From a checkpoint of a small transformer trained on Wikipedia.
Size: 16 layers, 3 heads of 128.
Architecture: rotary positions, biases.
Training: a variant of Adam for these matrices, 602M tokens, 9185 steps.
MLP neurons of a small language model. Each row is named by its layer, matrix (up: input weights) and neuron, and shows model dimensions 80-175. Each number is 500 + 25 x the weight over its row's rms, rounded and kept within 0 to 999. Numbers have three digits each.
After each neuron's rows, "fires in" lists the words (lower case) most often at its 100 highest values on Wikipedia text that the model never trained on.

L4.up706:497532557492510504498501507489480504486506566459509464504493493532499496502510470509488522521485508512522486451507459472524497510512508505482460468501435441492503531470505499525529478476481523464499532565500503543473514515460503493581494519465473512467496512551486474521550483496493515508
fires in: "to", "it", "also", "not", "that"

L11.up699:491502479523530481506508504503420489521529482523495450508474508513508497467487514517520484515503542490535491539509468480502535489523493497486452549483503493485496574486495548501499489502479550509483490460537540488506462527535486525480485506481536494549508496488501535501537526496525489537
fires in: "was", "later", "being", "been", "were", "be"

L10.up20:532501517471480534541487476478499505518471505471488488519469491482542513501460475498476548502482502525494502497515521472517498496471530481502494529470520493500472534471521451487496470558481541456483456497502530544500449502502495529516486538536518549467475475482471543498514489568483483541
fires in: "at", "de", "of", "no"

L10.up97:440509471470505479482489504515535479482504456454511486552470478460487547487460500518562518504501477539491536515532493489524505502505462441508467493489443494544503496498516471515500504498483507503518486480508465478443469500503506494506464491436529503574517480494546497484485482510547444536
fires in: "in", "on", "from", "until", "of", "by"

L4.up373:469542503479466503481500526514506502535489440498539449521473487492525475522474498500497505504517493518539493477505490467505466461458485480498485465532494496523501505477536495479528471472494528480467485546522524459502463477526433466525430539523550479471541469486492471544514503519508500484
fires in: "of", "most", "some", "and", "to", "especially"

L7.up594:507497490548479517506497441526488461492508505522555500503492506542488478472472474510514508521510473497527556458487501464510515504483487477453476487511481496545509523485513513510533503419501509521452486474570489529462449501494533460535453480446533495524489519489519498511513468468568518522
fires in: "1", "3", "7", "6", "8"

L8.up315:478490502501505492495493485526453526482481523475526498502507558486531540472522550541503511456492509518526534527480461526476511509526492469521514431457470458513533509511491481508538479481510499494496464514499504508490493502506492455462477493529496512469496517527481514500500460463460502538
fires in: "called", "as", "renamed", "nicknamed", "pasha", "named"

L13.up485:486526502511488469496482485517505517475486498535514516463468493514506544501501517519536512486539463473542519517495489531491554484529520466495475477469512561488507507460521511526476509489509533543531503490454485475506463512511500525459495454492511513465495521454496526491512465499530516541
fires in: "one", "an", "chairperson"

L6.up597:479494520522491486517504517527484465538516458525533503485530540515506536509512519502483511511458544505520495464519470511439520516504480489523476466493479462491504510490489497522494502502483485468531489521558503479517446498511463480482462457541501457495504503551532506507499551473501526510
fires in: "and", "after", "whom", "who"

L4.up398:464501507539510480485461499478500480500474456453498483507457495490481533489512517504524499511492517453484485525549493466508529494474488433497456483489499493510478498463532508496523492501534484540509506539528494495536486468492512489527433495491521490542488467507507501519487493532519541472
fires in: "of", "be", "become", "to", "determine"

L6.up493:441516486486508494520473484508483501504499478444512487505512529541500548520494527523494541524505516503457487505508518501537503484526482498520499493487481481503508487510525479526505470512475482475562497519511451462503465486538495558503485503490528545502493524492486516501466513536488477475
fires in: "on", "following", "which"

L11.up55:482513494503475499475516529498476454478488465464494479535492485505495513478488523494515493524481513537525482483504522471513513463485495486490485496491459474546452523450508516472497473497507495486470478518512502519478543479522447526464466515488522462541503459517516526500501527542546487464
fires in: "to", "from", "took", "taken", "take"

L11.up756:468541460547500467523486457508468524498509485487451482474494487518507518474420468518528506524490532492435517521507547456513500501522486497478487464513515508499485499474501513529482497495499519500490506495494521483513492480515517517442458498482532514529548571491533555533467479485529459528
fires in: "an"

L4.up751:493507534465491518530472483491503493529502516465517484516472526507515516504478501505537500544506489516497517499500469528480500520514489533518505448512491508511552545449504519488528484497492503485478483472523546498494494481506504531504495478450498470489473458528435498511500498500505506491
fires in: "i", "to", "if"

L6.up542:541475536507471495493497496520487492495501478483531469476499503514513542476468502502496515496476518509497525457457521423480443511460453524493512482533490483518538492413494488470481472517461489511483455512485499496501468498543469476523475487507529527524484493529488464520518491562479495522
fires in: "of", "a", "for", "the", "no"

L7.up655:530500534506491505498483496493504538505468517451494489533496504533524547508487535503503539587460513513507522478471515434532490480510449438464511466522428476518501526477466453533507511504524546472506518519524483476467445498488498522505483535505540494500508517486507521491519466550511465510
fires in: "on", "to", "at", "from", "methylobacterium"

L10.up608:509503478504497545490455500465478470501568519486528456522515502560522467535514538538525518517466506528498462550528443480511488497544466465467501528503526495507546510509525509473522489511432547513503450542543507489523464507537542532477511499508564534541474458477497513502501478540476519497
fires in: "was", "is", "volleyball"

L12.up704:517515474513451464501487477506501487558513515502541463536498490523528575515510523513549537547518475522526498508508493503446479526465458493508519473497475491503537527488477491504485464512480509511533510479510490487510555525563444524492487493517506521510533500518512473532489487527490506506
fires in: "who", "would", "which", "he", "may"

L11.up723:480493514536444509453502517505507524540534458485483491481537512507505522468468485511510540532474464539496517488480473424504481505471486532476502525522514518522529505480537517533532486509500518487468484518531533534500436458477470481507485539493535512488489481541523494549503490528495499496
fires in: "as", "because", "when", "if", "for"

L13.up348:522495497496515542462494499524476498467521495500444474565546500524498463459529499523505532533541493505472539463510501484489465470511496484445539458482489504522489516476516465454474500478460479530485510525522516502448491493512517477486520463525481507508494458485488483499487466520511509503
fires in: "he", "and", "it", "alfie", "she"

L4.up67:524508480497536513537447503513472521514481502492520503517550523501503500518510545511497525531508468515531504475507494493511490494521457500527520522520469476511470468477535465484443496538459506481504499512529495500503495501490453529477465513537482535488486467467514505536517524536471485554
fires in: "which", "what"

L11.up190:473503489544549522512480484502481485476477461492520437511473542525480512456491462509503542481507486491545532462454519459519493463518474508484513491495513468521501533491523488512492497493468528484528531493488523534463492503484497505530481537501528501494502494497496470542491511540560505513
fires in: "this", "that", "the", "other", "best", "each"

L6.up146:497544482521498500543432490494497488522492513500491442494534504523475513542506509496517532460502464526485479476494455469462461474524473510447528488517498442539495499527511506505535516497477531464497498535492525493517491511485509487538430502547506541471472478539516513533479493516472504513
fires in: "they", "it", "these", "that", "who"

L7.up173:456483465460518486549461490496503476518529497499531499513500467523515524464508511507546490474495528486504530494483441498493554473544485528471451493482508468441479514517494542509535483502473512537499494507527527510478531481533515487538459501496485491519534482498517505533471536523516479511
fires in: "as", "be", "being"

L6.up426:474508518504458485472526506498502532518551485494483475506459493501476469485492491498522506547474515493499511514527514464542519469499501520486487526548469482499442509502501503507546460490531493501466503503524528472497517493487462517529503546498519539511525464472519486504515491545509487518
fires in: "served", "part", "remained", "consists", "serving", "spent"

L6.up86:500463504495473517471496533508485501546504490487497476473496504524509514462522533503470505493488529507509477456507502458457468517476484487508470464510479484520456513476516483517509497495453495467503486504539459482528436482495484497518463511558524485507535482515513501489530544481490514497
fires in: "and", "by", "on", "to", "for"

L10.up208:508520452502516546511482479509467455562489480494532507430488490517538511491454534502476505462517494513523519477485488492523484494503452518502508487531467501515499498514508484538498482502505513503533439507513561517506470516529503469494480515471518493488517492492563576545451470517546479499
fires in: "in", "the", "his", "own", "s"

L7.up165:511540531490487461464489516526522536504472517497472500471524520516526539454471483502537495552482445489509565474534522507504462550525489500498503463498504482473491530468463509478529526519540540512489544527498515464472498495494493457501504506486524499501502507504451503498519494485522554536
fires in: "to", "on", "of", "cd200", "cd200r", "cd200tr"

L4.up146:480506517510497460483511503531477504497503534497504477493454511484502457495449505508545530523509476562507530460503466479497520508511495470491520449541481502492492520472490514508515500483485526493474512550530512484500516505484505515508497522478502467501512469463498535492516475500557487492
fires in: "began", "of", "for", "maharashtra", "to", "became"

L8.up549:506514488499474533519508485539493501518519527523505433491483510482485523521440480512504546522503518472493515489460508518512499495463450498454489503499478480494512505446508501517494496480514540504452458551498528507472458497503537471544488485516508489522514533465485519483514514543474454517
fires in: "a", "göppingen"

L7.up766:485499481479447498553505480505470496508530488491527504465468472526486530509461513522479523528490521479480519530516527448495485496505497517518421518498508482515544516494507500471502472434516518535490507472517507494440466513485508512542442472514519511464510556487559527516477480556459531485
fires in: "3", "2", "1", "4", "0", "38"

L11.up471:491490472539495539507498484466480495525511494490559450490502462477501526502459487506530481471486528497496495539479500493529515499494456496494490499526503513457484538514503511507525502473493540486484446493517509499512507482561527506552435508489488497545557521469535488542516530533496509478
fires in: "not", "was", "be", "as", "incumbent", "disbanded"

L2.up2:473522501501472496481543535480450440489491484471525513510448517517520500441488451515515506481495502508480466507534517518526535537489461529521513527497507476498514488491458530483480483497548514520468502523517495470530479511468517544512510502469507504516501447510483538469501530510523496507
fires in: "to", "of", "göppingen"

L11.up308:487513502467491449491471461488529485470458480485560521512477548468525560467493477514542495491455502441521499557488474504510506521487502501446522461494505446525496504469512473486512494514476501447458508544487534487492513485515493433523482486463512482510541540530519466503464485503478514491
fires in: "they", "them", "he", "it", "to", "him"

L10.up496:487503494472500533506473497493459493546573542456537451499486469543492499490496456519540541553484528527488498507507473477487457507446504496418462453502447452521492547476509531538508493504500555475501480521491515485516497494526495507552471541486507498505478497527538456516475541498497503517
fires in: "to", "who", "he"

L2.up241:478560516526478474517506474558502507477522500442535412550507524522519541452497511528500523528485452514509486484506495481527514501462507517499509458493502531493491558500481499526566498497501546438476485529509562472527504490486483500522479505496496483484502520555496471522451510506500493513
fires in: "would", "to", "could", "can"

L7.up487:488481515509510485487508512475474545445532464496558489568472492519532494460475497519480543514499511500499539464519472493531488514473482530441518471488463488514499567452560510534509474487511482496513555514529510535478522474527494508503501486523435529500483550543489477523455530509474488473
fires in: "to", "t", "and", "tang"

L11.up152:430534491506499543517468470508495519502493510483510503501514493483530526513472504505509545514538524513509505492528506504511498490529466536499513448483479558547471528483460503503543501527514473509519475501496508520512532494497521481521446523480526498487509527485504484509471526492501517482
fires in: "an", "description"

L8.up473:476493517543522547475482488501495506520496525520523454478504548505535523506511509506508543494495499506496480458490479530478489504491501496540494455508489502546480512461465498524547527487485522507438461557499484476520498533558500476492487488482497509555491485534529491490479521512472497527
fires in: "of", "to", "day"

L12.up490:536529548493455479493518503516530540498497494515474510458528528493514525513479475499483544493474486484505524495494534482494492502510486467543486484543458523478527462479477521457496447465508516477471489509487479492512524506516489485472516498522505531494501477461531503497475496476482500535
fires in: "in", "under", "by", "out"

L13.up447:505527503492493544504471506535481515487478481502522447505501477484535519506443545503505534472503494487526496470463468475485480495527458497512485474492538493534469545515498504484554493465509524514467485503501491509506516523544549473469499498520514534509522494478508530524455497539529529515
fires in: "his", "the", "her", "s", "and", "their"

L10.up587:491485476506524467492500497482485511481507512508539457522519545480493481467520541516489496502471486492553523577520481478511560485490504510534462492482501496503495514516510500466503481516497553503480509508543477510518528502516469487521493490491477503536471493534497533516494524530477504457
fires in: "be", "was", "is", "being", "year"

L4.up90:498514515522468481459494502530478525499527446514513500491500485583455477513470520487523517476480520517538568510454474442499504523497506458487478490532485539503496504470517487450499477476472551517506474533485508459503503475518439523560478485551488523507517525521479481522488448501502511506
fires in: "and", "of", "some", "as", "on", "to"

L13.up190:539483481504495519465491538507481560527501451495529462521475489507488484514487531518511541486524500518540474523503461515499526515497465448465540469461520431514495521494504498461550501504523538460472504499522483513471494512520522506510475493527523476478492481516512526496518465512493510523
fires in: "was", "were", "and", "is", "been", "to"

L6.up207:521501517507451503491480503500470477548510502513561505491528514481540505511510499518457509526475539490516524500497474517508492516478482486470441535495471513470470496505530529470500510504464498530517517543568476470538470526503504518500479523539538499499517476515535469500531538488524504510
fires in: "and", "as"

L10.up323:513473501519492505510510462489456520523505511487519491477484506485502466520510457505499495515488530474493512499530477486531504540496508511508415530558476497510466497473580514518512495507450508517493456517510462516503523485562496502514485482487457506492506509479515504490476552484466439551
fires in: "in", "and", "on", "s", "the", "of"

L4.up763:495509522510454502474498508497488486536543463476508506460503503514468498480532479519543521562521462563551507498464443481506497517494499496515495499518496522484499486491502528518493488515474532522459510499496506502501505488481537509493466562526515519503464466535499477564525451505469488497
fires in: "because", "where", "which", "that", "while", "whom"

L8.up241:486508528538500522513440503459491527487533510512462471475505477480463499504512509518478529506495461518486533459447460442486481477478470484442497511521489478472495499498481464497514474477516485469555439516507499487482453515467496493492473499509486485478511495504445525543501435555500485525
fires in: "of", "in", "around", "from", "at"

L11.up637:441493498496493439499485492486494540508505447503475506478473497512502502524484500508496524534492519542530521454519500461522462548494514498507505453504514505510490503525542447489505487487498480459520499549481523489508477493523466486476516540477551491522530452493540506509481443480566496501
fires in: "by", "with", "of", "from", "to"

L2.up85:472525493531484495514490499503497505493497452517510477483474494545459493483479488486557525526465495551521477467484447444483546519485479466488523468517458518523505486478497497515490474516478533530480539509485538514486458472496470522532466505485539500533519473525519486510465473510518494522
fires in: "of", "as", "that", "since"

L2.up343:477495535491480486464489471460482472528516528451546446491477496513500513446535485512501528538463464507499478497471466457522507489498512520506534474548463479496489521476479543541533452514465539543450520530535555498502483512509507506516475514488496508498481472553535497533454484514486464488
fires in: "would", "to", "could", "will", "be"

L11.up579:516478521525495479459492483500481485467477454488502521512554509507485497470493489514522585486523508496488504493533466521465488479556456516527508478538468484485483481491511530483479471491473533482475499543477498527470517502501542486521461488486482510521483514481504521517483498529487473524
fires in: "the", "on", "frontal", "of"

L4.up709:497491520506496509504475494526481490517524520482474493450501514532474499512508545505509531500502475489508515458483465489449483473485488519526486439521474473518535514430504504439457466538506500506459526532498527491502525480541513493504488456506491570497449503517475517539474491504501493490
fires in: "when", "where", "what", "how", "i", "if"

L11.up349:492511486508496506444502500524512489500509487446551460481527515505454530480489483512509519538478510527533489460524484504486472518496529502479525469479476477538516505494485506504513490526523503451468477539587520528506447531519479466492497486449568507549462470481547530521481521503508527488
fires in: "to", "can", "later", "were", "was"

L6.up143:510488482507460494493440459512502514505486503512535539489492499536518510508493485509500498491516560546531537452491514485508506518483524511478506458522508459563518504493529496496510508488457466494415488507506470491536464491511514494505496527463514500478531519536531550551514501498456526565
fires in: "1", "7", "second", "5", "one"

L2.up369:466472523535500505544490521514512509513524465481470491480487546487503520495475502548512516533463516566510482495548486520496506528518475524510483482527528468521535516484506505510496479432417481516515477497459512520501505501501492479536517520509493526508516512483524493495474481482506458520
fires in: "suzuki", "chandu", "jalan", "saltburn", "young", "steven"

L4.up634:513488493520528508480458458505479501483506503442505517500479507497533520466515478536500561491509437540506516484474456473525485512534470490503526498504486478515527479541487513471497490484469524458488502491516528472486478514506463515509446497532557505556481497555509492544449479506473518520
fires in: "this", "number", "small", "which"

L6.up760:491526491502510530520507475507506497515511508466487492466497517508523512500500524507449528481488526519488498516472483496476507544526486501511530451487516517482531506483514516476513479492513488501493505425502525448490464514527476492504484491517445490516476493547481487500505531530439459487
fires in: "and", "0", "alfie", "alqaisi", "or"

L13.up271:462520514518478485482481534499511483456541481517553495508503506510514522485509502518530478522541508519526510503471458472483555500511490498528498489506470466502504482458442533542522480506458511481483520518498505467537563436529519496490483508477497491487524495484493521491517487471517520495
fires in: "be", "been", "became", "as", "is", "become"

L2.up734:472548511502506478510476510525524502523466491476531467516461522507519536468475517493502497525502501493513475520525490503487530502525480509518510501504501478535506494477546530524480494482476516521467500509518544524496464494500491512509453479486483554548521453484526500508455491517502516496
fires in: "as", "to"

L7.up317:537523534507464511511527494476453482517492474496504492508467540484503434506522491513535478555476537486511485494529441477467499519500480487516481494558486496481515516489508541493513482491471522513487503517525529470480506519495541512518448547443479492518490540512563526559513522501453473447
fires in: "and", "australia", "scotland"

L13.up694:486475528501507489517492471484446548495536519495504518475525532525495518521497489515526456487513490506531548511514492481480507522502483469530491539475456520502499493458475514527505472511499507519522483508547508492506550499523528544481487518502479534535539488489470513517513499452552473495
fires in: "was", "is", "part", "became", "been"

L7.up159:464534509445527466472512489501478527491532525515543458541496543553498513482482496518471531520496494503522516500494483476498503529483471493479495488497501505529522551491479496448512483467462490513482515510511543542499532481486520502507496510494516481505541524494490513505451474540492491476
fires in: "to", "and", "it"

L13.up399:492544477493496493499466471500476506528492504507469550473517549519501486495447486502491503499500473481469560486471529504523519493523495497472473487491472490488487503536507478489527457416485513459473510513525497487528499474466523455527473477473528486505561474523483517538497468542539480515
fires in: "in", "such", "between", "and", "new", "of"

L2.up350:495489489513520513470498487475459567485539508472525466520500521489504476484471496509500539492452493554542495475461540486525485516473494519471495480540496473479486522456502495490522489504497541525490481523499512470521517487526490491543505468526536476500497518516468477554535548460460491503
fires in: "of", "t", "to"

L6.up317:486482473524444508522507511456494498531558457488523496473462528497492469467505518506498495510497513466502496490488504506477512515471489509520487530526497495529471543469515499498520480517517509504523520513550478503504470456479500498522500468458494510513468469504477483503489511526440469517
fires in: "while", "and", "of", "at", "ecosystems"

L7.up307:522476461516486511478475508522518480532457452501550460522498558491532526493524540517488509526429522465534487462520529477512492494484483432501452498551493526520483500460508488459480482509448466549499544494523512511511498484528490502475501497470464473502526495517504512508507556526480504513
fires in: "and", "to", "of", "in", "york", "advanced"

L2.up650:494475490515483493480487490492514473517517504490499477509475481500503497480459491498504498535468529484524526520505511503515529454468477518486462470497485508507475533477543525479509484442452521508483479520556501499502491496498503508515458475462519491507454517496489533538453527532489496517
fires in: "been", "went", "of", "first"

L13.up728:509481464533510504473505489468473507508522482507454495478524492467539492428491523505493507521524506489468538526516507445486511501495487487491460514523519510535484495493516552518545478510452507516451482532495520489530432481477449506469469468500502515531531509453511540516542520510500501540
fires in: "and", "of", "under", "from", "is"

L2.up599:449485464561493503528468485475483502547511489505476518519479505479517520471502495538466480494492486535500532492456521484515445498531517506481483512519488514490468491477500459511512524482508477526453513548509499523534488447503480535509506466497523499525545492460480522479490514473485502533
fires in: "on", "over", "down", "up", "of"

L12.up730:431483498544512488499454465514514534474497494501464524468489498520489485481475522505517499511520490525480494546536507457496496529511496524533491470467495484514517524450494481530526478516511547489506468513517533511475504468466492494453478516503506506471482523473509516553475481487512506482
fires in: "an"

L4.up479:433488508463479479482521475497504506509498510519536491470475516472460487472464479518493539503482517530485488504524483521531523486513460460512444547518515516512431509462521526519510504496489497533442487525497529517468441504527480482480466472473495482532513487539556479467495499508459434497
fires in: "january", "february", "june", "november"

L2.up64:543505510503461499490508514489495525531527501518517453479481502552544496555522499511496549514517523534503466485531486499515547503539503518514506429506463483521541506479491523530497462486525445493490466532558492516499496483503484522549508495509506519555513474537475487496499425497511493474
fires in: "as", "to", "into", "of"

L13.up359:479511490569517483494503513533505564515494517508494451494488519496477523493492506498524525521532499492513479493515468524512490509473498481509478500505497487507487498482474512502508493511502539520523475509486513530546498536543515495467465540511509499523525509440481480497500463470498488480
fires in: "the", "was"

L7.up534:491567538505450532501478496508494483526499467502549474496508479514497501474478533493513493526488529481503507503498497458490505495511482429489451474497481501464481504490550492488530523487484532468512472531551481484524454517500474478516449508526503488472486522485481506524518535533503508486
fires in: "with", "from", "at", "and", "on", "before"

L11.up505:484519492489483451479495497466451545467472504453484487541503562504504475460496484526537507545509515551496471458512523525497487495497487492480497506466480472504492551447490473526511488499499532478465511504520524455476491492497500510497498507509518480531560469540518482510491526539492494491
fires in: "to", "would"

L12.up539:535507446530469478495503503528503514522542486464508456497445505503505543500514549531493523539479527481507522527538501462516462497475511502522520478483502453510506491481491499484516500513521511452461468537520499510519545525499479512535493508518494473497522491531487452514524539520499536496
fires in: "and", "them", "to", "harrison", "him"

L6.up687:494525487537477512491411471540485457484494511490523479540490510504526532521497527518506494472498567516471541514492461511496477498536480478478499502511491501472486461487488528455522484506476520528516502486511535494464508513495474527547507514507482519538502510546471508467493485502469460507
fires in: "called", "name", "as", "named", "renamed", "titled"

L2.up609:498504475517483482490503509498506521521500431489531489542503473497522497503484461509494548483472483492555496489498502497496499473488482517517495479502497482514523473477527530448510493447501553462473510520508489521467521528507490451498506504497500492497472486509511495495443500536538508532
fires in: "south", "north", "into", "to", "jalan", "southend"

L12.up133:470475463506471525501474522516468535483535524478504490475483547506482533455495503513473500496560488467473545454480496487489496520511475510508511489521495488480531488497509526466533475503468513482438442488505533498494532425545479483462498511472498482486508469504472503528507516517503470495
fires in: "the", "a", "and", "its", "s"

L13.up272:471528500509461489453498514482478485527496479467495488481512470485498532452445500490529499511494548464464521503493483477467489505483479484461507494516484523502479506452498514489502456504519545477465491532555502535566487508475554457496457509504512501520502501493508514523485516578549504516
fires in: "of", "the", "s", "while", "and", "its"

L11.up6:486508464519532514518475507488460503520510482454512476528506492482482486523480495523525541474491482462507462500458486457543501459505504511489496493493487489493498531472475512525543459441456512507534493474522540521514512489524468542550460498510497472472503485464510492556496550528486528506
fires in: "not", "still", "t", "to", "who"

L13.up558:464494498491463504483510534479436492532511511526495504486505486530510526475541492517509482504478521497459536511537532517483470490497499539496491480512486457520508482499524518489478504545499495443516468477503474525478550472429469512538512530541530485564505462524486505521499538533555495476
fires in: "was", "which", "and", "is"

L10.up665:488552471514474489476456511481510520472486480493541463519482486480494532458467507508534504501513482490526489518483512419503503464477511530500449449526517457522514488515535492469487503475484514504485486525491518499465524459497493505516464538487518496521488516517504452539489477541536518487
fires in: "a", "is", "was", "out"

L6.up112:565471454459465466535504516513494502496487476494509472490480514517529502475484539507484514483504559500518495503512504476482461559492491506502508439519474507514507547483508487487486474479464503509503472488529529521474484525538460508550476497518441502482531490501508486493568536547451466480
fires in: "and", "du", "to", "la", "or"

L7.up490:463550495557522500488504500463482551544534502525501462501507471473483484468496486511470495457474485519535537487514510453571477501533503487472471499526494483492477569479531462533485477464501533493523490530556498508510496524462441484514477470508506500483498515512509516509441482512539501505
fires in: "best", "top", "all", "over", "of", "at"

L2.up313:518499497532430496475514461481477486532530485505504437538530475504520553483484504510469514503477546525543474510494506453518503519526486484500472475497425499511484509455490477488495487480488477469507517492488519502441492471540482503527506481502525508509555524501469553507462500516486465550
fires in: "of", "in"

L4.up501:449497453521481507534531508506493489510522487460487458514494494523493560522515497472547510493470499532509496507495500526468515502479486486520504503502482498487492508488489507493500484439501485510497511527505522481470471517521495555495518482517514526549511460473481500491491511496458475533
fires in: "their", "figulus", "chandu"

L10.up645:446480457505551467525508485479543516511470474514508477484497557471507481496466503520486514516507456513507521477502487463534521500478466500455477518519477514506502501493491498511496488470495561480498475495475544500468499502516496487527460456483525535562548488457458488534478515525519482502
fires in: "in", "from"

L13.up766:473505459490505515470495517506487509504487456502483505479492499504488529475499470520521479509495488508503554507539413483485473493491540482473487496475472470492480560506486489489504489513462530506500478527498527462477498499472495525509472482488509471493478464505491496531507524474520483473
fires in: "was", "which", "is", "that", "were", "have"

L11.up706:431483532520486500458470512467516498478546474470528493505483537497511511484526517535505509493501505534515506520526464488480513538515479504533523528478519482502510522462496495560496499527505535522511482537521504490520490500495472495520472534530544540488499477477462473514517510517478504475
fires in: "as", "while", "because"

L6.up278:468474479505504494491518484452464528531527496475475491531475505497534487474472494520511508481499534514493524499475485486546513531459459529490490551507518480508492492480451461453498467500509526498458463505502477484494513463486471532535505488470538522514504475483481522505502518497488519528
fires in: "of"

L12.up72:496473480529477520485475483499522533495487467496566486488553473503509522487488514504522501502518488502493507456479522485514493528491469500479502519498504495496531482490481484510529495504505523498518487479491490533455503453518422500490453542498488500486520446488462525535540491506524497508
fires in: "the", "a"

L6.up432:514555472487497505481469501484490540480476470484480450527520503509509519481491481502497536527500466505523472535459522487512498486545468500495513501449474502541532481517506465498520450533459527477506541487524502484505459463476482454500481496465556518505461503482486514497451493554483455505
fires in: "on"

L10.up523:495497507532514497515477486525499528502515504491485523520526518486478446526463489504532528522502462518554576498483502471478478458489505465471510502492448509513482473475470528526523473495498475478516536486485533558495467484450500506504492509507510534520541487473464502522501499494470512478
fires in: "1", "each", "that", "next", "this"

L10.up719:477482473448475510485488491505509497530500453493535464520438526503518512527482523507507493535452499476527528489472479479465464472481502496517477493535493518546498526488513505520490495537461493516480483488503513526483491485526437526513469510445524472510488524509550493527503543549505478526
fires in: "would", "may", "to", "will", "could"

L11.up671:493459504527511490449486481466521535477502496454467496526456480521528500494466490509489531492471519499495525505523499432494473507463496487481505482458480487533503528442531480498528514523523488487478515508521525457514469463459487484493475536528537484533496502514469514511529524501476484515
fires in: "by", "to", "for", "on", "from"